python train.py --d_model=160 --d_mlp=320 --activation="geglu" --positions="rope" --rope_fraction=1.0 --bias="none" --init="trunc" --lr_mult_qkv=0.5 --lr_head=0.00821 --schedule="wsd" --decay_fraction=0.812 --batch_tokens=32768
MLP neurons of a small language model. Each row is named by its layer, matrix (gate and up: input weights; down: output weights) and neuron, and shows model dimensions 48-143. Each number is 128 + 32 x the weight over its row's rms, rounded and kept within 0 to 255. A neuron's up and down rows have the sign that makes its largest values positive.
Before each neuron's rows, "fires on" lists the tokens most often at its 100 highest values on Wikipedia text that the model never trained on.

fires on: "W", "w", "ig", " W", " w", "c"
L9.gate316 [194 186 141 107 146 128  92 116  94 129 150 212 141 125 110 135 127  91 102 117  84 117 113 178  92 123  46  82 127 161 133 121 181 179  67 108 121 159 111 167  75 150 119 106 123 147  96 136 151 100 118 139 162 146  95 153 181 133 125 152 135 133 151 115 127 159 138 111 170 134 155  72  71 133 156 131 130 196 134  99  85  87 136 146 169 128 194 111 150  85 171 126  88 119 122  98]
L9.up316 [127 139 139 124  91 102 173  95 164 126 159 118 149 135 137 118 127  98 123 111 178  67 157 127 113 163 110 131 175 138 186 118  65 109 112 179 133 167 109 113 128 130 164  71 134 123 152 123 141 144 146  92 103 131 111 103 103 136  69 105 150 119 146 104 147 152 134 155 120 163 186 137 224  91 158 136 142 127 165  96  67 102 105 129 131 133 184 106 182 156 166 106 123 135 129  77]
L9.down316 [115 143 135 182 134 141  95 166 107 142 112 156  87 159 124 173 122  90 155 113  67 132 173 172 140  87 130  83 134 153 155  89 132 114 105 136 151 166  68  86 130 177 169 161 151 132 130 225 128  96  84 109 159 178 197 117 107 140 144 117 116 128 133 157 104  99  92 136 161 157 168  68 121 111 134 135  89 179 170 173 135 109  94 117  95 139  99 120 118 111 159 165 118 136 185 146]

fires on: ".", ",", "d", "ally", " h", " and"
L7.gate51 [117 156  97 123  98 126 149 144 128  97 162 123 182 135 135 149  95 113 185 162 145  54 133 118 158 125  59 152 110 138 169  83 131 156 133  97 148 104 129 105 125 148 146 109 178 152  55 155  46 177 108 131 124 174 171 114 159  99 129 203 102 142 163 177 137 152 151  70 133  99 157 112  75  53 106 133 100  83 191 150 153 112 111  68 174 146  83 159 143 111  72 111 130 133 145 106]
L7.up51 [159 139  97 125  79 115 177 160 110 120 145 151  92 193 161 146 144 126 125 110 110 156 102 191 186 123 145 101 140 100  93 142  63  72 146 135 174 147 164 136  92 150 152 135 124 126 128  91 141 136 119 158 138 141 151 160 130 179 113 163  66 179 121 159 115  91 130 110 105 123 106 129  64  93  61 160 102 161 119 120 172 126  85 118  78 108 141 115 112 226 150 114 142 133 142 121]
L7.down51 [119 117 100 131 149  93 126  98 121 182 136 105 122 112 118 130 119 152 141 160 159 106 149 123 107 136 184 189 168  81  80 175 144 153 168 152 128 135 102 176  94 108  85 153 184 128 138 116  84 111 134 103  88  92  87 103 142 121 142  77 187 139 172  81 130 166 111 235 188 151 185 172 125 142  68 119 141 130 114 148  98 116 114 126 152  82 150 136 105 134 151 147  68 100 145 130]

fires on: "s", "us", "ally", "ter", "ly"
L4.gate297 [100 109 110 162 152  69 167 125  91 174  53 179 167 150  95 160 120 122 181 117 141  93 137 126 120 164 198 133 138 152 157 137 121 116 176 113 165 183 123 121 145  92  64 135 102 131  43 169 138  80 121 119  96 151 102 138 173  77 108 120 170 130 141 142 117 143  95 164 119 204 116  96 106 154 102 132 158 118 160 150  70 132 149 140 161 160 158 182  92 155 120 156 107 121 105 187]
L4.up297 [122 159 154 160 129 107 102 124  55 178 167 151 162  87 186 160  99 118 160  93 175 102 149 151  73 171 126 140 153 136  94 140 152 110 144 187 146 135  73 123 109  88  78 104 108 133 113 113 143  58  78 139  84  92 159 157 111 146 176 127 141 107 103 174 101 107 162 148 126 175 142 119 113  62 109 136 172 159 155 181  99  88 131 109 168 133  59 154 133 128 168 185  98  98 113 139]
L4.down297 [156 128  93  99  92 126  90 110 159 121 112 109 145 119 140  72 166 147 105 141 139 137 100  98 173 101 126 114  90  70 140 190  74 158 132 112  64  98 117 158 108 144 152 111 110 125 147 162  72 208 115 155 200 121  98 122 171 105 138 107  90 154 183 113 126 175 117 157 125 124 157 153 104 111  99 114 147 103  96  92 188 134 131 154 105 113 164 146 143 112  93 134 219 182 173  99]

fires on: "il", "•", "ri", "it", "im", "di"
L8.gate65 [122 112 125 143  91  86 137 120 118 127 116 131 127  97 125 160 136  93 155 110 157 115 182 135 116 113  89 144 144 170 114 190 159 146 102 142 121 146 137  93 142 121 123 137 109 151 143 146 127 126 146 131 164 187 133 165 142 170 123 119 133 163 175  98 162 185 154 103  74  46 113  65 109 141  98  99 167 122 118 191 166 162 177 127 105 131 106  97 137  94 167 161 222  77  73 128]
L8.up65 [144  77 118  97  96  82 154 132 117  91 137 149 144 136 115 170 127 129 145 162 105 116 133  90 190 110 134 129  88 128 228 192 130  63 128 115 198 137 138 129 169 146 110 149 116 101 121  91 213 109 124 101 148 179 108 103  85  64 182 158 139 102 156 130 116 143 118 106 170 138 127 133 121 122  91 151 159 103 130 154 105 100 167 131 115 146  77  68 166 136 115  99 172  80 177 111]
L8.down65 [189 150 115 114 131 125  59 103 114 119 119 209 177 118 165 116  87 126 116  99 158 129 151 128 130 113 141 130  92  94 106 136  84 150 109 111 154 115 178 125 147 116 139 164 101 154 110 140 153 135  65 159 138 168 181 131 137  86  77  98  96  68 110 129 165 172 148 130  79 178 110 138 148 144 164 124 125 115 177  95  91 151  90 221  93 141 124 111  97 105 120 165 122 164 157 141]

fires on: " un", "n", "un", "-"
L6.gate55 [104 162  86  80 147 130 122 109 129 161 136  99 141 144  80 121  70  98 125 137 139 119 100 163 139 129 148 156 141 127  50 112 142 166 165  92 130 159 108  66 175 124 140  90 145 126 113 113  82  81 206 131 140  82 161 158 103 149 151 141 193 182 141  68 150 129 123  56 174 147 160 132 132 165 124 130  89 137 150 170 133 116 101 157 143 140 130  95 175 135  87 144 124 131 116  57]
L6.up55 [170  51  60 108 130 135  78 108 103 140 117 111 107 128 135 150 121 102 129 172 128 173 164 178 214 102 104 128 141 128 172 121 171 129 136  50  94 109  88 103 163 163 114 154 114 140 111  92 134  98 157 103 165 125 132 113 139 158 110 169 121 119 139 150 124 107 179  80 105 135 164  77 113 157  67 111 200 133 136 130 116 140 121  99 179  77 122 142 197 120 188 119  92  84 134 128]
L6.down55 [110 179 140 133 150 132 166  83 137  88 175 128 162 148 145 130 140 227 158 161 137 111 131 130 111 148  86 173 120 130  92 119 151 137 102 158 135  95 123 144 159 105 153 101 122 125 104 133 167 130 152 125 165  93  93  91  98 121 101 173  89 136 160 113 130 133 168  98  70 150 105 152 118 120  77 166 119 133  95  41 113 125 144 116 145 130  83 115 184 172  46 191 103 117  96 139]

fires on: "e", "o", "li", "mi", "im"
L7.gate280 [144 112 142  90 127 134 104  59 109 142 106 120  68  60 144 136 135  72 138  85  93 135 156  92 154 139  76  90 115 131  58 173 116 151 115 121 136  76 171  87 119 123  74 123 120 159 121 131 128 126 127 180 151 106 186 124 132 172 136 141 194 140 111 145 158 215 157  92  86 105 155 119  99 111 197 117 104 182 162 115  80 148 132 137 120 149 141 179  97 144 111 129 149 136 152 142]
L7.up280 [ 77 123  75 137  47 121 170 142 103 155 125 122 114 109 117  75 161 105 163 111 183 165 139 127 100  87 115 127 166 137 136 140 143 143 102 203 150 128 101 150 161 175 126  90 140 114 122 154 157 144  87  92 153 109 104 123  73  81  69 152 151 116  99 140 136  71  81 153 136 129 158 132 118  66 101 177 114 153  83 128 120 160 175 100 117 137  53 123  26 107 103 153 137  79  80 150]
L7.down280 [153 123  95 100 150 101 142  91 167 100 158 145 118  60 158 108 141 147  93 162  63 168 109 191 112 120 147 181 108 144 104 144  86 149 125  74  99 150 113  86 107 128 112 146 102 149  94 140  81 105  80 128 123 137  70 143 109  71  93 124 180 135 142 139 150 115 151 153  65  94 130 112 159  89 101 184 114 107  81 125 210 113 129 108  94 135 134 152 151 179 114 127 112 220 123 148]

fires on: "n", "ba", "ce", "cu", "is", "st"
L7.gate210 [134 150 170 118  85 157 135 148  80 186 125 130  78 149 137  73 126 162 138 141  98  86 143 125 166 122 135 126 122 135  87 119  98 104 121 101 123 131 102 145 129 125 166 102  82 149 110 138 167 142 179  98 180 186  72 102 116 101  55 129 158 126 159 130 129  88  78 139 154 133 148 108 133  79  65  79 169  87 140 126  91 203 102  86 139 155  84 112 149 128  96 140 124  96 149 140]
L7.up210 [157 118 174 139 179 148 108 140 111 184 124 116 108 140 111 116 101 121  79 101 108 110 140  74  83  78  56 122 123 167 165 181 128 133 138  99 127 175 130 132 109 106 136 170  76 132 111 166 193 162 148 106 145 142 131 162 136 103  75  79 144 187 165 173 132  90  88 170  97 113 128  80 215 114 116  68 118  89 123 138 126 176 126  94 146 161 111 103 135 115 138 146 148 122 121  95]
L7.down210 [127 114 126 153 127 184 125 127 147 133 167  78  99 162 147 193  74 196 134 148 119 144  92 156 138 151 149 119  86 149 155  95 120 118 135 145 120 161 160 160 186 121 111 171  86 119 170 137 148 103 101 118  54 118 157 194  29 135 137 119  96 147 127  74 100 137 172 108 145  81 146 127  25  94 150 185  87 222  97 143 159 105 101 145 130  75 147 109 110 109 124 140 155 116 121 166]

fires on: " and", "ally", " San", "h", "ly", " A"
L11.gate147 [112 129 123 137 130  81 130 155 110 113  71 135  99 160 177 161 108 155 214 186 157  70 124 152 157 166 149 133 153 167 123  97 168 166 132 165 146 106 113 113  69 111 154  96 113 179 122 149 122 137  66 187  44 123 177 153 114 140  92 118 133 138  75 191 108 136 161 104  74 133 151 116 102 125 110 155 140 169 144 112 126  98  98 124 155 150 132 153 163 156 123 166 126 122  95 123]
L11.up147 [153 145 135 166 129 142 140 126 130 157 144 135 123 141 173 138 156 210 174  92 114 161 102 105 100 183 105  38 110 137 124 128 126 201 127 167 167 104 111 110  75 109  74 168 153 146  63 177 133 125  67 160 110 147 116  80  96 127 104 134  95 155 131  91 169 150 129 135  72 173  94 136  77 138  91 138 138 149 130  97 147  99 120 102 121 116 140  94 135 136 139 172  85 137 129 140]
L11.down147 [117 157 136 118 145 171 171  87 110 166 148  71 149  57 133 121 140 114 114 142  83 192 129 136 102  91 110 126 152 130 152 176 144  75 139 130 116 138 158 164 120 136  96 118 114  74 112 136  91 131 107  48 185  94 144 204 104 138  93 142 136 167 148  91 176 133 115  86 136 157 158  77 102 130 186 154 108 110 123  91  91 196 165 123 103 132  91 209 101 101 106 160 146 118 133 148]

fires on: "il", "it", "cur"
L9.gate97 [149 155  72 168 123 123  71 151 148  99 170  94 132 107 145 161 160  84 156 119 145 146 198  90 118  83 117 168 119 107 110 171 108 134 109 115 105  60 103 102 170  80 117 113 105 115 124  92 157 118 171 115 146 118 134 157 144 122 147 175 164 126 163  86 145 174 173 134 116 120 180 114 114 139 171 164 191 109 127  81 141 121  98 140  92 119 154 103 130  50 103 168 103 108 139 113]
L9.up97 [ 96 125  91 113  88 100 112 149 142 121 117 137 140 141 123 148 218  79  97 158 141 159 156 134 191  54 113  79 105 139 129 141 121 102 102 115  95 152 158 132 196  35 155 121 156 150 128  56 158  93 133 144 158 140 116 192 101 125 135 106 117 156 190 100  98 174 158 151  95 183 164  66 100 136 128 136 120 138 173 104 189  99 175 155 168 158 137 142 131  72 150 147 119 123 168 128]
L9.down97 [110 109 110 151  99 149 111 154  94 124 132 160 178 166 132 120 137 166  88 131  99 176  85 145 121 153 126 113 125 133  85  68 129 143 163  94  80 134 100  88  85 131 111 168 126 152 133 153 126 138 185 169 152 112 170 116 121 101 127 131  72 118 120 126 126  59 178 141 175  79  75 107 134 114  87 169 124 182 129 129  89 171 146 156 123  97 146 169 113 131  67  92 125 115 208 157]

fires on: " p", " some", " to"
L6.gate124 [140 138 137 118 182 138 180 127 116 160  56 135 136 123 165 113 180  78 168 144 164 118 128 135 184 128 181 101 137 166 147 135 106 121 136 121  74  76  98 118 130  93 167 127  37 144 144  81 133 168  80 137 159 154 128 122  76 137  84 144 117 148  69 157  84 104 121  84 159  79 139 149 142 111  65 109 153 115 113 143 159 108 123 138 118 140  72 111  76 111 157 153 177 168 132 108]
L6.up124 [150 177 152  81 101 149 165 174  57 170 159 143 141 123 144  95  93 129 149 155 144 106  79 162  89  79 156  60 144 133  96 120 245 129  82  99 105 105 144 113 141  67 183  90 139 121  92 153 157 161  89 142 111  93  96 126 160 136 123 111 149 175 148  97 108 181  57 136 118 124 114 136 135 163 201  99 131 167 124 155 196 143 123 155 123 131 106 101  98  78  93 111 141 158 196 102]
L6.down124 [108 127 126 111 128 116 115 100 138 104  89  94 106 100  80 105 169 120 131 186 200  87 182 162  98 100 123 152 122  99 147 116 143  80 178 127 116 134 104  99 112 116  99 190 160  97 156 125 156 136  99  83 168 134 132 194  96 143 148 123 124 138 104 125 109 164 156 120  98 128 105 117 103 115 131 126 141  86 182  88 113 144 159 123 120  74  94 143 119 122 180 129 183 149 134 119]

fires on: "o", "ro", "li", "A"
L7.gate184 [196 125 145  90 122  95  46 124 137 153 131 157 194  52 127 109 144  85 108 149 121  80 193 123 100 128 114  99 138  55 103 157 125 119 172 117 148  53 184 128  68  94 126 137 123 107 116 185 152 112 157 154 142 143 155 160 116 142 126 111 123  56 129  87 105 138 122 132 114 135 124 129 186 158 167  82 147 185 127 111 135 160 148  75  97 186 161 125 116 177 136 119 138 115  91 133]
L7.up184 [143 129 189 172 114 137  73 131 121  75 140 128 141  87 118  90  84 117 143 131 173 125 108 140 111  96 110 120 139  80 136  70 113  58  97 182 119 119 101 133 130 164 147  75 145 126 118  93 153 129 126 110  82 140 130 128 112 108 112 100 125  74  81 184 101 198  95 108 153 155 125 141 119 134 159  76 129  67 116 102 120 148  94 140 107 172 121 144  79 171 146 165 107 110 130 162]
L7.down184 [ 89 170 144  72 150 114 160 107 177 165 109 140 102 108 131 143 111 127  99 113  57 105 146 105 164 113 141 133  91 141  62 140 102  99 136 124 107 133 137 138  85  95 123 185 147 157 136 129 107  96  80 138 135 120 139 120 208 120 100 131 151 103  81 135  43 106 120 167 140  83 128 124 151 143 118 157 117 156 148 160 147 107 153 115  78 107  58 142 143 102 140 110 124 130 209 104]

fires on: "arch", "im", "ed", "um", "us"
L7.gate270 [114 107 132  79 134 108 140 175 119  18 139 130 109  98 131 153 126 137 118 138 200  98 124 100 149 175 225 137 191 101  92 151  98 153 132 161 114 102 153 117 209 107 154 122 135  86  65 141 106 120  88 135 125 125 151 117 156 124 135 123 169 156  75 123 124 141 163 121 153 143 123 137  86 116 174 113 153 112 118  73 120 118  71 137  89 114 133 151 119 126 145 151 127 167  91  92]
L7.up270 [106 111 120 118 150 158 166 108  98 151 172 125 140 100 120 164 178  95 112 121 145 111  68 102 110  72 201 157 123 123 120 117 140 132  78 105  81  97 118 125 115  86 152  77 121 144  80  98  80 144 174 177 187  97 146 140 188 102 106  73  53 131 105 139 132 164 129 127  58 153 136 135 115 111  99 151 136 140 161  77 143 149 133 116  90 185 120 144 156 129 139 107 164 183  96 109]
L7.down270 [101 157  88 125  59  59  59 128 193 155  65 135  75 167  96 152 115 160 113 114 159  97 161 150  95 120 146 158 132 157 101 130 165  98 137 150 151 124 126 143 110 139 148 127 136 137 154 188 129 124  68 106  69 147 212 173 155 162 141 146 142 178 145  77 157  93  78  65 154 115 170 160 114 105 106 121  90 134 112 137  98 169 118 114 108  78  89 142 122  89 125 135 138  52 108 131]

fires on: "ce", "l", "lo", "ta", "n"
L7.gate161 [130 145  84 140 115 132 137 137  69 140 163 137 135 159 161 126 144 153 121 163 117 142  81  72  70 117 167 129  89 122 117 160 160 156 186 113 154 142  42 123 118 148  83 170 106 162 141 177 102 110 193  95 133 174 102 115 119 110 116 122 181 141 150 153 159  78 146 170 116  66 128 123  92  95 147 117 162 105 123 135 110  89 113  99  76  93 135  84 171 117 133  75 159 156  93 135]
L7.up161 [154 132 134 127 160 168 118 101 123 127 159  93  81  88 151 151  78 167 129 123  88 163 134 113 147 170 114 120 103 144 142 154 137 138 116  86 121 140 167 121 138 127 126 140 164 163 178 128 110 144 127 101 134 148  91 125 128  94  68 163 161 119 126 138 124  59 101 136 181 125 137 110 163 130 141 119 174 101 111 143 163 152  80 129 131  98 133 101 185  27  82 141  94 126 116 106]
L7.down161 [163 108 125 153  60 122 147 122  93 183 103 129 131 173  67 153 194 117 145 109 133  80 141 123 130  46 173 146 101 118 155 189 108 120 137 127 130 119 155 100  63 122 150 106  75 120 135 103  88 192 165 126  81 109  87 181 119 164 128 146 103 151 127 147 100  62 114  64 104 147 160 131 107 107 149 142 120 148 119  65 144 108 130 115 112 150 124 146  80 187 125  86 144 111  75  69]

fires on: "p", "ce", "y", "m", "n", "mo"
L4.gate214 [122  94 156 103 158 171  76 149 148 184 165 130 141 124  95 113  96 159 140 122 104 120 134  41 183 117 153 147 107 140 153 185 137  94 133  63 128 118  93 136 149 178 130  97 148 130 143  80 140 110 174 140 159 153 128 128 149 157 131 119 144 132 150 142 171 178 124  92 121 157 221 145 105 133 116 151  53 105  94  99 147 135 156  98 152 132 124 116 176 141 125  92 160 109 139 108]
L4.up214 [120 136  57 132 129 118 189 151 105 173 137 135 156 136 173 124 116 104 124 156 146 157 108  95 121 123 114 181 155 102 144 117 169 131  73 125 108  96 165 144 129 103 101  71  76  96 227  92 116 100 110 145 149  85 202  93 127  80  98  58  98 159 109 124 119 125 100 140 106 113 117 135  61 123 144 120 172 111  49 154  91  91 181 127 132 136 119  77 195 152 114  89 142 167 130  96]
L4.down214 [ 52 113 121 139 109 168 137 172 162 135 167  92 107  90  99 146 160 156 171 142 108 137 159  92 123 111 178 157 111 178 111 128 101  92  43 121 153 222 108 140  90 144 103 154 105 165 117 148 157  62 101  91 112 152 138 136 119 101 119 129 109 162 160 169 116 119 134 129 132 110 158  92 156 179 129 115  92 135 156 118 124 145  86 142  62 169 124 174 150 106  92 153 171 101 119 171]

fires on: " w", "w", "ed", " take"
L11.gate201 [146 181 117 129 164  69 130 102  78 125 170 166 166  86 133 169 100  84 148 125 133 133 172 132 174 143  69 109 127 102 161 108 140 140  85 158 132 214 123 109  53 203 177 103 118  86  96  91  84 152 125 136 207  92 152 164 126 134 128 163 166 120 160 115 145 134 114  75  86 135 107  94 139 124  70 146 173 160 124 126 168 124 126  95  95 115  85 118 144 144 150 100  90 145 188  57]
L11.up201 [102 114 115  73 119 124 143  98 146 109  97 148 159  85 156  43 122  25 126 132 148 154 133 151 132 139 110 106 108 124 152  88  93 106 166 201  94 147 152 119 178 155 193 126 187 104 106 119 166 163 141 119 143 168 171 179 119 159 133  76 127 129 145  89 126 154 166 150 120 109 145 121 149 201 161 141 190 107 114  66 143  93  88  93 115 140 153  43 164 125 141 115 137 160 142  78]
L11.down201 [138 163  96 131 142  53  78 119 135 124 141  76 133 126  78 160 145 154 146  96 132 183 105  98 104 103 147 140 156 155 106  96 161 150 149 108  85 145 120 109  94 158 153 187 110 169 103  87 147 125 117 130 142 122 190 133  82 109 201 116 115 150 142 133 138 108 162 150 120  88 143  94 134 132 123 104 139  87 131 124 137 115 150 187 132 135 125 139 129 115 124 174 118 145 108 170]

fires on: "s", "y", "um", "re", "ni", "us"
L8.gate8 [199 116 135 123 152 138 173 166 137 160 150 127 120 168  99 155 111 135 138 137 163 154 151 162 130 160 101 152 150 111 165 169  30  87 128 134  86 146 146  89  86 140 171  76 132 153 113 154  82 123  66 132 109 145 100 164  71 124 155 121 119 187 125 158 111 130  73 166 119 157 102 108  84 121  60 149 138 135 140 185 134 171 165 102 164 154  72 101 135 224 149 122 143 119 155 116]
L8.up8 [177 118 108 155  86 157 177 116 126 125 111 111  96 113 145 122 156 181 160 143 143 152 143 136 127 126  96 156 116  87  82 132  85  68 151 115 123 100 137 152 148 142 143 107 122  75 160 188 103 136  87  90 130 110  70 184 149 104 130  84 127 158  91 149 179 146 124 144 184  83 162 113  97 123 144 146 169 139 101  93 193  83 171 153 169 151 150 108 121 157 109 165 170 158 143 140]
L8.down8 [111 145 129 104 111  90  52 155  80 125 103 131 181 134 130 145 195  76 134  92 106  85 155 109 117 189 106 143 183  87  93  86 108 152  90 134 113 129 141 195 180 143  92 177 119 107 120 140 122 185 156 131 134  94  91  90 154  99 114 164 143 100 134 125 117 118  58 110 150 101 142 138 158 132 151 178 151 154 108 155  99 180 156  92  72 136 161 160 162  63 159  80 158 164 160  93]

fires on: "s", "as", "re", "ab", "ric"
L9.gate290 [165  84 142 154 182 104 193 128 121  91 134 147 116 156 142 129 101 152 144  84 142  24 119 104 152  97 123 225 167 170 121 125  59 110 143 137  99  89 142 158 114 109 139  40 136  61 131 146 118 133 159 140 116 117 124 127 111 105 122 131 128 141 144 134 120 127 119 115  98 100 147 149 152 187 170  94 164 122 136 177 118 126 167 139 135 157 161 101 155 157 164  78 181 151 152 107]
L9.up290 [143 130 143 127 164 156 178 140  97 120 134 143  82 131 165  82 126 124 149  76  75 118 149  86 118 115  84 173 154  99 129 152 155 137 141 104 161  85 130 146 188 183  99 129 123  82  85 169 165 189  66 121 170 163  66 153 135 135 105 127 110 102  74  91 160 123 135 181 122 144 145  70 131 111 128 191 112 122 172 149 132 130 179  82  96 154  90 160 127 209 123 139 125 169 130 123]
L9.down290 [ 86 138 141  96 117 187 109 170 201 150 142 178 130 128 139 166  82  86 116 155  85 137  81 137 117 181 136 173 151  86 123 148 160  86 148  61 137 206 156 102  68 139 135 119 159 150 104  81 119 159 116 115 121 111 165 143  96 101  77 115  94 132  86 131 117 111 164  98 148 148 131  90 126 108 132 188 142 174 152 155 137 121 130 122 146 148 110 150  86  66  66  61 158  86 154 164]

fires on: "ar", "ol", "po", " w", "wa"
L11.gate173 [147 156 168 127  74 172 100 141 142  97 202 155 119 122 136  68 126 155 104 149 117 104 101 118 139 159 163 140 142 125 124 134 174 118 109 102 124 113 126  82  96 145 137 108 135 164 124 122 171 121 144 165  78 111  50 117 115  94 121 141 166 105  66 145 119  96 103 139 120 120 162  94 142  92 176 165 166  92 209 120  59  54 101 171 133 176 135 128 125 119 101  99  99 144 201 170]
L11.up173 [112 159 121 132  98 145 118  85 139 135 112 136 116 143 113 113 131 117 112 157  74 100 117 108  99 167 139 143  88  96 178  99  96 162 130 114 152 129 132 118  95 123 144 165 109 127 105 127  96  97 218 181 117  86 168  75 143 130  97 160 189 123 134 133  81 138 170 130 160 170 138  48 128 102 149 137 123 119 149  65 104 108 155 136  83 114 101 135 208 175 184 137  45 140 133 123]
L11.down173 [116 105 149 170 118  77 163  83 148 119 133 116 131  99 143 107 120  96 131 108 143 165  98 100 157 126 138 135  64 125 118 132 131 140 106 125 140 124 126 166  70 118 149 184 145 147 127  75 112  53 103 149 107 100 154  37 119 157 145 137 124  48 136 121 152 177 147 175 178 116 123 140 188 107  96  94 131 149 133  85 157 159 153 173 178 162 132 142 126 136  25 187 118 168 135  88]

fires on: "ly", "ally", " most", "s", "on", " and"
L8.gate238 [ 99 120 103 101 145 105 149 138 172 160 150 116  76 124 106 115 114 157 132 178 102 160 101 127 128 100  94 148 106  73 153 115 136  92 136 154  62 132 131 126 101 183 177  78 108 110 182 124  63 145 115 148 138 117 125 123 139 125 112 139 122 132  83 199 115 124 163  85 132 110 119 102 110  96 125 209 130  87 108 126  88  59 141 109 104 131 111 114 193 185  82 157 140 130 133 104]
L8.up238 [174 111 103 181 141 122 129 113  86 132 149 178 113 118 128 119 111 217 125 148 157  92 101 140 119 134 113 161 121  18 134  71 113 134 138 166 135 139 155  73  90 153 146 102 111 123 111 167 130 120  85 142  90 110 144 147  76 159 113 146  66 172 123 134  83 138  90 177 164  96 170 135 133 159 153 144 131 139 114 118 141 127  70 170 122 130 109 144 130 196  68 153 101 141 156 138]
L8.down238 [102 178 142 163 153 146 165  95 127 162 112 117 130 126 153 154 121 208 148 141 156 186 168 108  83 148  85 161 106 110 105 128 119  83 206 169  96 137 160 108 147 137  84 102 142 203 187  75 164  79 103 130 123 187 142 126 117  99 124 181 152 139  75 143  75 144 134 151  78 116 151  79  75 125 150  87 109 122  58 168 106 159 117  84 122 123  94 143 126 113  71 145 131  91 144 139]

fires on: "s", " to", " p", "C", " Cor", " To"
L9.gate29 [156 101 108  74 132 113 119 123  71  84 130  93 141  93 122  97 144 103 171 112 128 128 153  86 131  78 126 125 179 155  88 122 158 114 140 131 139 125  82 114 166 121  89  89 145  80  99 157 136 161  96 119 180 163 145 106 118 128  68 129 152 184  99 133  71 149 126 142 155 153 160 144 153 147 151  97 163 114 109 159 144  69 102 112 123 128  97  59  98  99 189 121 153 160 119 139]
L9.up29 [147 133  73  76 134 113 130 165 119 197 134 151 130 147 114 103 171  88 165 148 129 136 177 204 108 117 200 122 131 129 118 123 222  93 141 108 107 129  98 132 101 142 159 146 191  50 117 170 116  93  94 115 130 145  59 139 115  82 160 161 132 140 144 166 102 101 105 177 106 122 177  97 101 143 136 161 143 162  89 146 127 145 109  37 153 115 104  82 156 116 143  99 137 114 138  80]
L9.down29 [157 148 211  52 117  77  53 132 163 108 141  92 123 122 120 126  85 134 130 168 139 153 136  81  80 130 156 140 137  75  88 136 200 102 125  66 118 120 140 151 126 122 129 144 183  88 115 116 161  97 171 178 149  62 136 100 136 137 171  86 143 121 101  52 144 101 122 109 153 154 134 109 103 153 163  89 145 138  94 146 128  99 157 139  91  74  95 139 137 154  77 131 187 172 106 151]

fires on: "m", "s", "n", " its", "un"
L6.gate291 [159 143 139 128 156 149 104  94 123 152  91 108 109 158 142 148 114 110 149  82 100 111  99 135 125 122  75  77  88  95 151 152 134 139 129  50 117 138 133 101 168 160  98 118 165 134 132 106 129  82 112 148 169 117 128 144 131 192  97 144 172 134 172  53 169 116 150 128 153 162 107 119 117 175 139 156  96 116 105 151 145 111  56 158 101 171 117 212 188 141 115 115 128 120 161 120]
L6.up291 [ 91 107  94 151 124 169 129  59 161 100  79 118 123  94 141 119 140 157  94 134 132 137 100 111 157  59 125 104 108  97 153 129 141 119 136 121 109  87 157 119 137 110  97 132 116 160 112 129 118 154 150 116 134  75 138 119 112 143 132 127 131 172 131 163 161 140  10 113 129 160 178 118 129 120 145 172 166 135  37 133 108 117 120 155 135  57 124  63 188 146 175 122  84 142 133 154]
L6.down291 [156 101 163 140 171 115 117 161 110 128 186 121 132 139  97 158  65 140 122 148 110  93 112 164 134 162 119 195 118  59 139 118 149 200 157  98 111 165 153  68 138 153 124 124 122  81 119 135 142 126  98  85 140 122 202 153 153  82 162 148 129 152 128  95 150 131 202 167 145  99 133 123 175 107 157 102  71  80 114 165 173 102 163 129 152 204  91 164 114 129 121 141 135 158  59 131]

fires on: " to", "le", "id", "vi", "ize", "\n"
L7.gate208 [147 124 128  98  86 143 114 138 182 164 134 152  93  81  71  98 128 111  76 158 137 125 164 132  99 172 182  65  93 126 118 132 144 147 172 181 129  62 137 114  92 102 156  87 106 124 155 144  89  94 183 137 114  79 137 106 117 167 146 134 121 140 140  98 111 141 154 154 129 152 182 137 159 167 115 193 103 114 130 107  87 162 167 179  91 179 158  85  99 137 105 105 104 120 146  84]
L7.up208 [193 105 157 108 110 169 102 131 132 119  84  88  75 112 179 144 133 100 148 135 107 143  89  55  75 116 165  93 113 170 110 164 159  91 126 138 190 158 176 151 129 108 100 124 138 119 113 168 173 119 175  90  91 100 151 119 120 165 117 165  95 105 127 143  86 152 164  76 193 102 127 100 116 155 130 182 110  65 165 112  89 125 138 107 125 119 147 167 139 139 136 134 116 102 140 102]
L7.down208 [ 87 116  85  72 143 139 128 144 109 156 183  98 138 153 168 136 111  96 141 187 174 105 108 111 162 156 173 122 132 105 156 165 143  58 155 186  69  78 102 127  99 132 114 156  85 128 164 122  95 104 152 148 138 154 135 102  93 178 179 102 107 100 164 101 140 126 144 151  78 171  91 177  95 145 125  92  88 120 172  96  83 110  89 157  98 139 181 151  63 142 118 178 161 152 124 110]